config.yaml
n_layer: 8
d_model: 768
n_head: 8
n_kv_head: 8
head_dim: 96
d_mlp: 3072
vocab_size: 16384
activation: "gelu"
norm: "layernorm"
norm_place: "pre"
norm_eps: 1e-05
positions: "rope"
rope_base: 1660.0
rope_fraction: 1.0
qk_norm: false
attn_scale: 0.102
bias: "all"
tie_embeddings: true
parallel_block: false
init: "normal"
init_std_qkv: 0.0213
init_std_o: 0.00532
init_std_up: 0.0213
init_std_down: 0.00532
init_mimetic: 0.7
optimizer: "adamw"
lr: 0.000353
beta1: 0.95
beta2: 0.98
weight_decay: 0.2
lr_head: 0.003
grad_clip: 1.0
warmup_steps: 478
schedule: "wsd"
decay_fraction: 0.618
decay_shape: "linear"
final_lr_fraction: 0.02
batch_tokens: [32768, 65536]
seq_len: 1024
doc_mask: false
train_tokens: 553600000
steps: 12123
dataset: "wikipedia_en"
MLP neurons of a small language model. Each row is named by its layer, matrix (down: output weights) and neuron, and shows model dimensions 48-239. Each number is 500 + 40 x the weight over its row's rms, rounded and kept within 0 to 999. Numbers have three digits each.
Before each neuron's rows, "raises" lists the tokens whose logits its output raises most directly, leaving later layers aside.

raises: "Note", "also", "season", "with", "later"
L2.down359:471470469507489486472477514535507500429518516489520530493561444514538487498525574594524535544491548441448446540541529536519431477468494499482483498488519494541515418495498533510488548516495505521534488504523493519534505491426542506472482488535508571522464478524523445514454549530523496490435486538459511509477439542493523532514473543426533500491518446510504559486505457530472581499480507482518252524514528522501572513520489493453484457487466504528500510524544468528470483725490519494519524485523410564505499525494544291442548500527593464532512531495434469538518496507500511486

raises: "res", "ber", "ver", "ute", "un"
L2.down998:560438575559535539499467499494505453596547472537517482532480504463481527552471513438484508511485489542468585543512395493460425565470478505438549505510453454431529444511400584535448551537458499539529515486580532466511518488502536516513436545596497523550517518556447480527510531468541498488474458443520536471549445460586456530543464470515518532542533504481553509499516475529465636501489502477499548497467438486531531517524496462520503454479567475499526471517488519553484470556422488506529560450518504432531478501528537588523514515556453478521498415444557408459571493445456427493

raises: " weeks", " times", " months", " decades", "nd"
L2.down2349:468483539433471485584459472554497469529484419462494514522532481544470472557458468460535559451466552369514462467465479427535503430508564521536490541508515491574508514499429479494575578503465545482501470527475492412353491521519537542458468536522460525499586513553501466436447527435486478493478540406487541520526589547482528492512469396518459497507518488506497618518480507437505543527472494485454420518493508516442508539475487560537487501490469447469470535461464504565534471474523427455506511522467520561527487450434560570537507503411451521562507466469588542510468548509470516463

raises: "irm", "idel", "avor", "X", "ury"
L2.down1147:507520493488591499474511558518447514473545480484484556519521472522520467454458432452501420485525480519512544457597410527505427510500543532468524472496468488494533521480525487535490531478526465510489529522599477476484469487477530458528440454487552550503471539500503542497439484532510515489492518502510474486575518460500495475414458483468465478548457493548540488463433474590543575461495490454454483533495573523471490465506450468496475500483528463543550508506511523546461480483447500602471495532405465513481472532507553529509492521515490482580528452394493467467418487467556460511

raises: "ines", "ins", "ences", "ights", "ade"
L2.down384:486541496458436481518508546492481508563515583528440522525545454554576541515536510475460509507519490485550531547521461481450548574498523481524474547486431432543518462465501507478497470582533439522557603538516475521557509519486570532535499475463465441520406464431503548497527506529468522434514461507463461503511487525503453564574447493534454566567468454458510446504496472463483567549431452571461471486569506526514517533460517499538414469499487464586550483553529465521545515480606455444485555448476419490489543462446544550503509598511450524532512605505486585478482514568527493476

raises: " According", " There", " it", " Many", " there"
L2.down1420:441513428521493488530582453486486543509532535488488539451495553473488524520469549507503496499514437481542521569407421536521568532440498473538482496532535540515432459546550436438482478513455534441528409586508533539527529514495508521503520511544519505465469509439513509409474522506473523488486458435514480472333541567444474537553465504515527545521507540469518421505492551530521491527454450458537535552541518532525499526472453548547488495493486536526498548507501535438453557490528522488507530486537447573483442500472452273590506456478569537565515475482393541452472499526564550508

raises: "ism", "att", "imo", "icon", "und"
L2.down948:502445541518490525507501444502506487449497466499545458445535557489513510475527455594426557467516562533479504469528461556481506539493479511482612433508521579469503454526578470517498478581550481547522493480530482488467507566502544540467516540500515504478459442537514440470395444485515501419577564536529576564526514543545479603531504566507490473498466523436465463454566535536467509488509542513487468488460524539523489439519484524454479467536512441491604458477459431534488428419458482554466541439531496464480521499510483608425460545452486527459493508485453436565552464471471611549

raises: " |", " |\n", " |\n\n", " Succeeded", "\")"
L2.down1501:461528538483497489526453505412601443539503496494535523586567497474436452524456502481506515491479505526544511527496516430557424461493499619523526599560503508523582507479444462487538507420514526567552502476400505501542448508490450550433545468527499472411428508533487524499545588485477548587484470483507540461494493528531522518481417501507435483481520495517479484552462469432468504508565509506499441470418533500437478493476463506528504510512491516528544554394592452493553460517482492483521568496520427549505513445539431471499451481440430472497501512475495513492459485464502456501